MLP neurons of a small language model. Each row is named by its layer, matrix (down: output weights) and neuron, and shows model dimensions 186-249. Each number is 200 + 40 x the weight over its row's rms, rounded and kept within 0 to 999.
A block is one neuron, or neurons of one layer that tend to fire together. After each block is what it responds to, as a language model described it from the Wikipedia text at the highest values.

L12.down101,217,145,220,176,275,156,212,301,237,246,177,178,193,172,180,213,225,162,197,177,191,226,167,182,244,234,280,192,160,215,209,177,184,194,234,221,185,258,174,165,265,188,218,134,155,197,214,164,154,192,242,121,228,182,137,176,63,170,85,215,293,151,288,170
L12.down145,251,255,131,166,230,233,217,239,284,204,86,212,175,209,201,182,158,218,170,218,138,292,145,110,175,143,231,114,219,172,171,184,246,222,172,242,196,172,192,209,180,284,190,175,160,200,151,137,231,235,301,128,251,172,177,256,225,210,170,154,272,198,266,269
L12.down1367,176,231,215,197,194,183,246,196,249,171,140,119,194,115,185,188,230,263,186,177,221,189,157,174,187,252,181,222,236,213,212,231,193,183,284,177,182,159,236,170,196,165,191,235,281,151,192,208,246,155,212,165,193,201,226,247,166,213,201,192,237,239,295,225
L12.down1491,247,222,181,194,229,204,165,181,224,245,191,224,175,199,212,219,189,183,255,140,170,206,167,170,197,229,215,197,210,145,173,190,211,271,180,115,203,221,156,202,203,148,233,151,181,189,200,168,200,197,235,208,191,198,146,173,155,208,166,195,237,225,227,234
Description: Military unit contexts. Tokens inside military text (unit names, service careers, weapons), often punctuation or word pieces such as 46th, submarines, Air Force, Grenade.

L12.down427,195,146,218,164,207,170,215,255,192,141,248,212,170,216,152,185,152,181,261,185,207,257,224,201,214,209,164,177,136,205,153,179,215,131,164,165,188,238,229,151,183,143,209,154,172,184,205,263,209,143,264,228,171,118,234,162,184,277,214,203,204,122,146,139
L12.down847,177,289,196,272,226,216,192,211,202,210,186,181,185,288,217,238,237,191,241,220,144,185,298,152,159,195,186,221,173,241,127,177,161,233,253,170,159,150,192,202,253,239,184,122,256,183,183,236,203,253,270,194,211,193,156,186,179,193,215,178,125,163,253,118
L12.down868,194,188,201,281,151,238,153,257,246,187,176,112,171,218,179,208,240,132,249,179,130,101,201,195,206,237,214,97,187,225,147,285,204,125,161,148,184,148,146,162,225,210,192,169,228,206,218,162,186,273,199,22,222,194,218,218,199,194,171,211,298,203,174,154
L12.down1016,240,217,113,266,164,170,276,257,257,247,213,174,179,129,158,182,175,110,164,183,222,118,208,243,219,210,176,181,200,221,180,204,227,233,273,150,160,161,250,191,138,238,177,218,264,168,178,228,243,257,182,224,231,169,171,190,173,198,278,148,223,254,200,218
Description: Section heading words. Words inside or starting a Wikipedia section heading after ==, especially Early in Early life, plus Background and History; weaker on words inside titles.

L6.down122,292,189,261,220,135,247,235,201,194,233,220,159,86,207,219,163,200,198,244,243,241,167,150,195,151,185,258,225,151,234,176,253,204,209,183,303,218,198,236,234,154,216,192,191,188,150,209,172,209,163,188,235,185,181,245,198,260,216,162,150,165,236,244,169
L6.down299,161,169,190,214,232,231,190,207,152,171,200,212,182,156,192,116,179,235,144,249,132,167,234,158,161,165,190,123,205,174,233,217,214,172,154,209,227,209,163,218,227,157,193,123,188,224,188,126,223,210,184,202,260,134,173,203,204,145,217,200,216,194,170,207
L6.down911,187,218,230,220,239,263,249,121,124,126,148,204,145,186,254,199,171,129,208,189,218,201,157,211,156,188,222,215,158,159,225,197,269,213,166,134,235,130,259,230,190,171,212,191,217,255,204,259,179,152,172,188,294,244,277,166,217,163,192,215,168,175,174,207
L6.down921,191,126,196,149,227,240,179,195,173,170,215,270,255,257,200,261,193,213,222,172,158,159,193,243,176,200,191,155,196,215,263,220,127,227,140,266,139,176,187,201,206,205,207,251,191,227,214,175,195,194,211,174,187,125,217,259,190,94,161,230,177,179,181,293
L6.down1205,231,225,259,240,184,224,223,179,256,166,247,242,198,178,205,264,154,217,259,177,225,158,206,124,182,216,155,211,169,260,197,320,196,219,196,200,187,181,266,243,190,186,144,259,85,186,247,180,183,95,211,219,199,273,126,223,157,233,242,170,162,193,176,177
L6.down1322,165,157,121,195,226,205,131,289,164,177,175,211,234,225,198,180,213,138,147,138,213,238,226,231,192,204,249,174,231,196,174,233,259,206,234,281,152,167,235,216,235,132,202,174,200,283,218,235,153,172,193,255,154,167,224,216,200,179,223,186,123,280,208,168
L6.down1374,210,208,253,213,176,218,80,195,242,257,214,177,209,166,129,232,171,221,156,265,162,168,141,197,197,166,149,217,206,153,231,296,134,227,171,192,240,205,229,200,224,203,241,236,289,227,240,183,203,255,199,202,263,217,246,199,186,194,212,194,192,205,295,246
L6.down1457,189,240,231,171,203,165,224,229,178,178,186,179,185,209,201,210,125,162,136,204,202,177,218,185,175,141,257,267,164,260,219,190,180,168,212,193,237,194,190,233,214,169,151,190,208,210,162,167,177,191,191,217,227,295,144,258,174,222,275,244,221,204,206,152
L6.down1519,167,232,189,196,149,261,171,127,146,219,200,182,186,144,215,181,203,191,177,225,234,280,168,187,179,232,243,223,239,230,226,190,209,171,111,216,217,173,251,210,256,170,201,232,182,221,149,215,231,199,155,181,199,167,209,174,227,252,157,175,197,145,82,189
L6.down1537,213,167,204,199,218,238,239,227,251,252,224,251,223,135,162,268,163,182,244,214,184,196,158,132,178,213,162,205,134,197,216,145,241,204,245,194,220,257,240,181,255,174,179,161,210,170,219,79,201,214,118,224,131,185,142,220,192,210,165,203,262,227,132,158
L6.down1603,198,155,213,159,175,188,158,133,163,225,165,230,178,142,203,175,228,178,208,215,146,237,203,192,291,231,224,176,189,259,223,197,202,172,117,259,214,117,128,181,210,211,174,226,224,173,202,173,224,183,198,224,200,225,220,180,250,200,225,281,190,185,147,197
L6.down1649,267,196,187,221,211,219,168,225,232,195,236,200,162,249,238,189,263,189,218,156,222,225,261,65,186,240,125,155,224,181,177,289,170,229,138,135,212,164,226,263,261,133,212,228,275,136,180,254,245,179,214,214,112,182,184,222,193,196,193,218,201,177,260,266
L6.down1656,174,159,207,197,178,141,171,206,159,228,169,124,98,204,305,213,206,265,206,257,162,223,164,246,210,253,226,236,242,203,159,120,205,180,230,184,156,179,155,184,213,166,169,179,237,189,170,171,214,209,151,286,179,174,195,176,217,149,137,240,247,183,175,160
L6.down1840,210,174,261,172,182,210,176,230,171,257,184,139,144,189,164,253,181,127,166,172,208,179,286,197,126,174,179,240,215,259,209,138,210,253,154,156,155,196,256,151,200,184,193,236,236,179,204,215,246,233,179,251,236,222,204,167,185,211,155,154,308,194,189,261
L6.down1950,162,247,219,160,279,152,187,160,204,216,140,237,119,213,224,174,187,192,272,224,173,126,211,180,259,173,258,183,216,232,177,224,257,201,175,193,232,208,244,208,170,191,202,264,201,129,193,199,189,239,275,186,283,171,197,131,231,205,182,181,96,199,179,205
L6.down1966,190,131,206,233,178,218,130,203,223,240,93,219,211,220,184,128,135,124,284,237,218,205,274,218,152,193,236,254,221,210,148,289,229,229,219,190,300,215,169,280,252,138,146,221,157,156,312,217,239,179,218,190,188,213,242,185,214,155,114,167,208,227,232,228
Description: Kinship and biography nouns. Nouns naming a relative or a life event after a possessive (his father, her brother, his death), plus section headings like History and Biography, and noun suffixes such as -ation and -jection.

L12.down752,212,213,216,198,221,204,227,193,189,319,154,204,236,216,230,153,240,124,239,197,222,101,196,200,186,207,196,282,223,184,160,245,195,218,197,227,130,154,212,203,190,189,220,275,215,202,214,176,158,241,224,192,160,204,224,149,214,232,204,200,201,164,233,202
L12.down972,229,186,196,237,174,242,206,252,176,174,172,235,189,245,175,119,211,137,186,184,186,236,166,195,225,185,227,208,147,286,177,207,135,263,156,282,212,186,216,239,198,199,204,260,222,182,238,129,176,244,164,199,216,214,179,228,216,270,191,122,190,193,229,250
L12.down1065,241,229,256,265,204,238,204,201,223,232,192,187,173,165,223,170,187,144,223,232,162,177,234,204,231,242,131,185,170,274,124,235,210,205,148,284,189,170,224,211,206,132,189,213,174,198,182,166,168,179,164,187,194,264,238,205,206,190,211,184,175,231,184,193
L12.down1226,202,232,236,215,190,286,212,187,184,201,267,229,151,244,163,202,181,214,241,202,190,221,258,248,219,254,214,198,168,214,216,163,140,162,138,230,125,137,194,232,205,242,220,171,209,168,206,177,170,131,205,245,174,193,271,205,110,239,176,186,222,219,223,197
Description: Clause boundary connectives. Tokens that end a phrase and open a new clause in narrative prose, such as that after verbs (reported that), which or who after a comma, and and but.

L2.down47,140,206,189,201,297,189,240,228,173,153,250,146,93,160,182,177,165,274,263,103,248,173,158,195,223,248,168,167,234,206,261,235,181,251,220,247,162,182,145,173,171,205,204,147,181,208,159,226,128,155,131,302,199,191,163,202,159,217,201,186,188,170,109,204
Description: Causal and discourse connectives. Clause-opening connectives that explain or qualify a prior event, mostly "due" in "due to", also "However", "though", "nevertheless", and some verbs after a subject.

L6.down51,280,159,223,144,238,204,218,185,187,126,203,155,162,231,154,153,266,134,260,238,258,210,223,127,203,223,231,187,143,212,206,225,183,140,167,258,204,202,134,189,180,117,175,209,178,246,173,174,191,177,209,168,150,205,216,250,234,141,168,230,201,212,165,213
L6.down55,239,219,180,161,177,188,235,179,231,228,214,185,161,189,221,189,200,253,187,265,189,139,233,270,143,210,232,240,204,182,233,231,215,191,243,249,212,231,247,243,206,199,239,260,284,157,108,108,221,181,169,222,218,82,147,242,123,235,141,193,249,135,193,158
L6.down148,277,203,201,243,189,173,239,216,207,242,211,222,214,182,239,193,280,143,164,229,216,290,201,224,190,129,158,209,214,191,214,232,225,166,204,242,161,201,197,233,178,204,198,172,230,213,186,198,188,149,278,139,214,159,152,187,210,226,203,260,189,171,190,276
L6.down190,161,222,258,124,129,208,176,189,212,211,214,228,248,265,296,195,183,242,212,185,211,193,216,250,180,125,198,196,207,201,205,221,117,136,211,167,190,226,187,205,232,135,169,275,222,244,240,251,173,246,190,257,211,251,203,121,166,194,230,278,175,194,222,211
L6.down527,177,230,219,194,168,218,139,203,178,233,204,249,197,259,208,216,154,148,189,188,149,157,233,161,244,143,214,258,227,202,226,216,166,196,120,181,176,206,212,235,213,265,137,187,141,220,147,157,195,176,177,173,276,193,157,209,230,163,200,141,234,249,142,186
L6.down612,195,167,169,201,173,190,146,220,235,199,265,216,215,187,218,212,243,180,175,265,249,240,213,170,230,263,168,150,142,128,166,145,213,178,159,191,203,212,169,249,238,176,199,229,200,186,175,174,223,213,220,196,186,198,259,220,210,148,143,148,174,203,278,140
L6.down758,209,332,283,158,138,184,202,181,180,230,240,188,174,187,147,217,115,352,218,226,134,234,204,226,212,240,170,179,205,188,169,287,193,201,213,284,191,191,256,173,219,115,228,167,145,205,235,210,199,139,232,239,119,225,151,142,244,221,214,147,170,223,226,213
L6.down853,190,291,325,204,239,150,167,274,228,179,207,253,205,184,121,216,220,164,200,197,198,114,208,191,185,202,230,156,187,199,203,128,258,253,152,233,142,105,198,255,169,215,191,201,184,237,119,245,209,197,209,202,173,137,186,175,204,208,220,322,175,193,186,182
L6.down889,177,189,263,198,209,235,230,194,167,212,208,172,193,198,70,190,166,227,159,143,262,156,261,223,180,174,146,207,180,199,212,222,176,187,135,268,173,176,231,205,204,240,174,146,231,180,222,248,207,129,172,162,257,209,146,244,191,208,163,201,183,135,216,225
L6.down1144,217,163,227,133,260,243,177,202,110,246,265,172,155,244,147,200,163,183,141,257,241,292,163,231,198,197,217,223,141,166,232,149,254,150,175,272,153,150,157,218,160,195,218,159,162,251,254,202,246,151,166,211,192,204,183,172,127,153,218,132,258,220,128,257
L6.down1373,258,146,216,146,215,298,205,203,246,242,209,231,235,190,203,240,228,252,204,246,295,275,153,217,191,223,117,183,172,140,220,245,183,210,187,227,191,204,181,288,229,208,224,252,193,150,216,153,146,176,226,275,215,164,190,243,190,219,248,319,217,206,231,200
L6.down1596,161,183,290,233,214,191,215,248,226,213,234,220,178,209,200,194,217,196,245,167,152,210,196,167,182,222,168,329,160,167,192,147,246,242,188,222,165,199,242,263,258,198,224,174,161,274,180,162,230,188,178,175,172,206,194,234,143,168,232,154,238,264,237,265
L6.down1777,200,276,219,183,221,235,201,243,250,185,224,213,228,194,169,136,177,252,191,253,241,180,116,170,117,195,232,178,172,184,237,243,141,238,224,250,210,177,222,146,224,174,263,216,177,173,205,193,202,179,246,180,159,224,211,138,120,166,218,187,157,259,171,255
L6.down1820,206,234,297,201,229,188,206,197,264,166,155,245,173,276,196,174,178,215,164,244,216,78,160,202,203,193,141,225,204,249,238,231,168,218,172,292,92,235,175,185,208,156,262,141,186,243,212,139,219,221,187,233,189,279,202,146,156,187,196,216,185,174,127,101
L6.down1949,172,203,164,212,151,182,138,198,202,192,152,180,184,225,223,174,187,191,218,129,275,220,183,195,128,131,191,261,184,232,152,185,186,243,189,127,75,240,218,201,146,133,224,168,261,195,193,192,199,137,200,223,179,225,203,188,225,227,119,187,147,253,225,266
L6.down2004,212,192,271,221,256,243,186,202,200,187,140,238,198,267,150,185,198,266,180,148,235,165,182,167,269,162,164,222,206,150,210,222,194,210,150,248,153,201,194,203,220,290,233,131,208,239,182,228,239,168,223,213,155,218,157,165,190,170,174,185,172,179,174,149
Description: Sentence-opening discourse connectives. Transition words or prefatory clause openers at the start of a sentence or clause, such as However, After, In addition, Eventually, Starting with.

L6.down113,124,184,159,213,226,202,156,209,196,130,305,174,167,204,147,160,193,211,160,186,243,240,260,260,213,185,170,235,182,196,181,196,149,204,159,197,170,204,213,169,252,195,150,172,269,141,181,179,246,271,164,260,195,263,190,134,208,235,238,207,186,225,180,149
L6.down192,153,157,132,178,248,214,139,169,254,239,288,180,280,210,217,216,165,235,204,185,190,225,213,277,183,118,162,137,127,108,248,223,174,109,213,184,227,209,213,196,172,233,226,212,246,190,265,220,218,184,228,180,223,215,180,236,250,190,174,242,107,145,201,163
L6.down220,244,255,176,195,148,201,189,260,246,266,209,214,199,145,213,264,153,248,221,181,248,255,328,197,214,189,199,193,220,200,180,223,193,149,220,217,222,204,153,258,288,170,222,164,132,236,165,148,124,229,207,193,204,160,227,248,208,191,204,291,224,267,153,139
L6.down256,218,176,177,249,198,225,139,263,228,226,166,197,221,213,244,192,217,253,166,191,235,233,261,269,151,148,200,225,157,222,247,247,155,247,203,279,227,212,237,203,236,229,174,166,158,166,226,195,195,218,238,173,210,202,202,218,234,259,292,178,240,206,229,246
L6.down570,173,177,124,266,204,242,213,192,241,205,153,178,209,182,223,229,143,185,239,216,233,265,102,162,194,181,186,238,198,279,287,219,235,159,193,177,204,196,198,164,193,195,215,244,154,177,164,181,216,224,217,193,183,216,217,167,266,191,231,209,190,136,257,170
L6.down623,225,227,225,129,269,191,245,265,145,227,187,232,210,208,202,225,231,180,156,273,215,233,202,141,176,181,142,139,182,168,169,176,148,230,191,226,220,201,192,222,266,238,184,250,241,188,233,201,209,261,213,179,235,193,111,220,209,218,167,136,157,173,160,192
L6.down682,134,164,233,210,287,180,251,257,177,141,243,134,166,280,177,180,228,203,216,162,269,180,148,189,185,190,177,280,126,216,196,260,175,208,215,175,154,233,232,199,187,201,246,173,265,226,245,180,205,191,166,202,207,147,221,251,198,269,192,145,178,183,236,291
L6.down822,175,157,258,231,184,200,202,153,173,215,191,217,145,260,105,180,164,105,200,257,224,239,192,224,224,212,164,152,148,228,199,247,217,260,174,204,161,148,140,234,248,219,216,243,178,222,205,127,217,148,242,159,200,226,179,239,146,209,143,154,188,186,188,175
L6.down893,165,230,191,160,248,115,241,169,239,200,205,232,159,231,232,153,170,148,217,198,196,192,250,118,215,205,251,157,245,209,214,130,239,192,186,157,220,200,177,204,290,208,298,214,212,239,232,234,237,246,258,150,250,221,200,182,213,174,192,243,209,219,163,204
L6.down968,113,244,167,156,219,221,197,197,204,238,147,195,170,190,287,198,245,151,196,189,151,144,180,258,169,229,162,155,204,289,183,228,201,252,228,233,247,161,180,166,206,178,202,181,161,190,172,144,165,239,84,132,213,204,93,207,153,221,154,115,264,159,196,220
L6.down1091,176,224,270,150,133,216,212,220,219,236,196,222,185,214,141,164,95,270,214,151,174,165,213,280,192,243,229,171,223,198,187,156,211,190,219,205,166,134,148,245,204,218,181,191,252,161,205,209,160,165,194,192,156,109,130,197,202,252,142,195,132,178,222,193
L6.down1112,229,241,217,190,205,253,204,220,215,233,273,210,131,275,87,250,129,176,119,154,205,153,214,141,287,207,152,168,168,252,189,174,182,169,223,229,186,224,209,200,162,196,218,232,183,202,233,251,214,191,130,232,189,209,253,198,178,203,190,175,179,219,241,216
L6.down1282,105,277,203,94,235,167,195,173,226,151,192,199,184,231,151,264,183,226,191,220,234,234,207,201,199,157,213,152,216,186,215,191,246,173,205,201,150,233,240,224,104,211,152,184,209,279,165,239,176,193,223,183,114,164,176,275,181,218,180,215,235,211,151,241
L6.down1638,176,217,272,211,240,243,215,177,213,207,240,271,213,191,236,201,239,214,265,271,228,230,245,175,257,161,232,227,153,240,152,248,167,136,197,193,231,201,189,213,140,174,140,230,151,192,202,227,183,211,143,156,166,261,145,192,222,245,175,205,226,130,137,239
L6.down1885,233,111,235,319,177,251,182,139,268,234,198,218,132,91,207,184,180,182,175,173,176,181,276,191,178,163,192,257,211,234,139,289,206,239,267,163,172,281,170,169,242,250,208,169,197,213,155,207,195,184,246,169,238,227,248,198,251,199,204,256,169,189,167,190
L6.down1924,178,227,203,246,241,205,175,201,201,165,280,214,198,198,197,186,181,176,147,233,206,235,198,208,245,164,133,171,250,215,183,230,163,194,211,177,227,227,212,262,186,268,249,197,215,178,250,170,225,132,194,162,135,230,137,202,164,174,211,170,139,157,200,203
Description: Quoted critic prose. Tokens inside quotations in reviews and reception sections, often mid-word pieces or the first words, e.g. With(out), un-ple-asant, excell-ent.

L2.down724,194,153,97,141,276,218,187,176,170,102,234,181,233,231,231,170,192,184,197,180,180,199,178,192,266,238,151,219,209,125,198,216,186,181,160,215,156,146,227,146,164,189,187,173,175,171,185,239,149,210,215,152,272,237,222,207,256,232,185,216,114,186,184,209
Description: Kinship and relation nouns. Kinship nouns after possessives or the, such as brother, husband, son, family, plus weaker hits on relation words like similar, related, bond.

L2.down4,237,210,157,246,203,200,204,257,239,171,108,295,154,255,153,211,221,226,214,205,224,165,315,190,245,167,263,246,150,237,206,187,195,252,223,200,140,260,188,113,231,171,107,183,234,185,186,127,214,157,214,257,153,198,207,249,185,213,205,240,202,158,275,246
Description: Abstract personal/emotional words. Mainly abstract words about the self, emotions and relationships (self, love, fear, will, spirit, faith), often in plot summaries or titles; many other hits are scattered verbs and name fragments.

L6.down131,169,267,219,218,211,169,241,190,233,230,265,284,222,203,221,183,181,196,270,183,165,222,233,207,163,139,121,205,247,173,259,205,136,227,162,229,181,152,256,197,184,211,220,167,217,227,193,158,136,221,118,221,238,249,250,159,174,229,136,184,150,225,233,127
L6.down261,175,222,202,188,176,185,234,199,267,218,215,234,159,225,129,173,169,194,175,241,310,195,276,222,175,208,220,209,221,135,140,184,137,203,205,147,153,165,298,259,240,145,221,167,224,161,275,225,236,185,191,183,227,172,288,194,229,215,203,172,181,223,214,213
L6.down274,201,280,279,182,212,171,193,192,196,151,193,157,231,194,145,228,164,153,195,213,271,180,165,198,193,219,232,188,198,269,188,206,194,271,182,227,174,266,257,126,281,207,231,150,167,222,221,165,246,132,171,193,166,125,239,130,137,179,207,141,224,145,157,221
L6.down717,280,96,175,210,145,187,162,217,285,189,224,258,176,240,219,164,203,184,178,244,233,235,239,165,128,211,176,127,150,195,277,252,177,190,153,174,169,168,214,137,181,190,209,224,212,158,218,233,191,204,187,185,326,135,212,224,202,186,163,217,164,176,218,132
L6.down723,257,294,233,224,238,217,158,193,223,211,223,201,97,197,119,191,150,178,155,191,125,202,183,209,233,214,183,170,225,251,173,236,112,220,204,201,242,236,220,202,147,179,187,201,187,170,130,243,193,205,198,191,208,195,224,229,158,202,195,227,202,253,226,201
L6.down905,160,204,177,207,176,223,236,242,163,222,239,280,187,189,171,204,286,190,156,163,232,223,242,236,140,168,245,261,205,159,193,251,134,146,224,221,238,107,173,177,193,152,201,208,124,232,135,145,239,236,211,224,178,148,95,166,182,180,131,207,233,200,245,204
L6.down1078,133,197,176,172,198,242,201,236,144,154,194,194,176,173,223,219,114,134,234,208,282,232,308,199,188,185,177,192,207,169,165,185,104,235,202,262,300,242,219,137,258,195,257,212,218,147,231,182,176,226,169,218,121,85,201,242,181,208,308,148,141,148,189,250
L6.down1151,146,233,192,141,153,157,181,173,170,199,157,230,215,203,159,242,221,242,92,194,219,300,125,304,201,143,241,164,236,167,298,231,252,231,263,190,204,239,166,177,189,224,216,165,171,182,137,240,202,184,147,272,206,157,194,304,214,188,181,188,138,169,171,192
L6.down1152,213,141,96,185,183,142,146,87,159,189,245,257,231,203,194,288,213,228,257,188,172,193,197,159,166,224,215,265,186,242,208,222,138,245,186,168,258,195,208,174,195,161,196,228,243,166,218,223,191,208,191,195,218,208,168,226,176,100,177,171,253,229,255,201
L6.down1328,238,283,216,220,164,201,184,134,233,176,204,197,122,237,158,178,173,264,119,199,222,186,238,174,128,166,146,192,182,210,167,163,165,213,191,188,206,218,153,238,230,162,126,207,229,192,149,195,196,232,203,203,251,229,207,214,156,243,161,197,190,232,223,173
L6.down1399,182,199,181,135,222,197,183,230,222,192,203,220,146,175,233,224,184,230,215,161,219,214,205,247,170,198,319,167,232,204,150,207,218,242,104,150,210,221,230,204,174,242,243,140,235,179,173,193,164,164,195,201,203,210,164,185,196,141,248,164,227,209,342,192
L6.down1530,253,200,209,78,209,267,167,177,214,137,277,198,181,166,164,270,170,160,205,263,182,218,238,185,215,165,166,160,215,206,249,247,187,166,191,154,219,209,192,208,200,246,245,209,153,276,223,119,245,237,119,218,134,212,174,220,117,264,180,165,280,233,219,224
L6.down1602,187,217,208,206,224,240,198,174,198,135,217,249,209,287,217,285,200,155,251,201,223,219,160,127,182,157,296,196,155,133,235,179,235,243,185,160,186,186,152,225,198,241,191,192,186,280,196,222,170,181,166,232,155,194,203,245,199,199,135,222,122,239,205,236
L6.down1627,188,144,213,182,170,217,170,148,174,203,229,209,230,227,108,131,268,129,214,178,176,218,189,232,205,252,287,200,211,236,197,203,159,211,235,183,193,211,295,156,220,262,209,159,227,235,195,170,227,281,192,264,219,123,174,197,174,211,215,212,161,141,186,156
L6.down1945,220,134,286,171,219,134,165,206,217,177,183,266,174,202,183,131,217,186,281,187,149,231,237,302,161,188,153,183,210,298,104,211,138,218,156,216,198,173,124,147,262,223,239,153,207,143,200,152,227,126,272,179,205,190,190,132,178,145,210,163,206,119,214,273
L6.down2025,188,206,220,199,166,178,204,177,166,154,210,260,200,172,201,148,186,190,194,240,224,136,151,206,209,186,198,196,157,229,174,180,219,237,239,196,218,198,161,242,216,220,154,160,245,256,207,190,219,197,213,150,214,194,195,241,264,201,214,184,268,182,161,183
Description: Unit-rate slash. Mostly the slash inside measurement units and formulas, as in m/s, km/h, per km² and mm/year, plus InChI slashes; weaker hits are scattered word pieces and hyphens.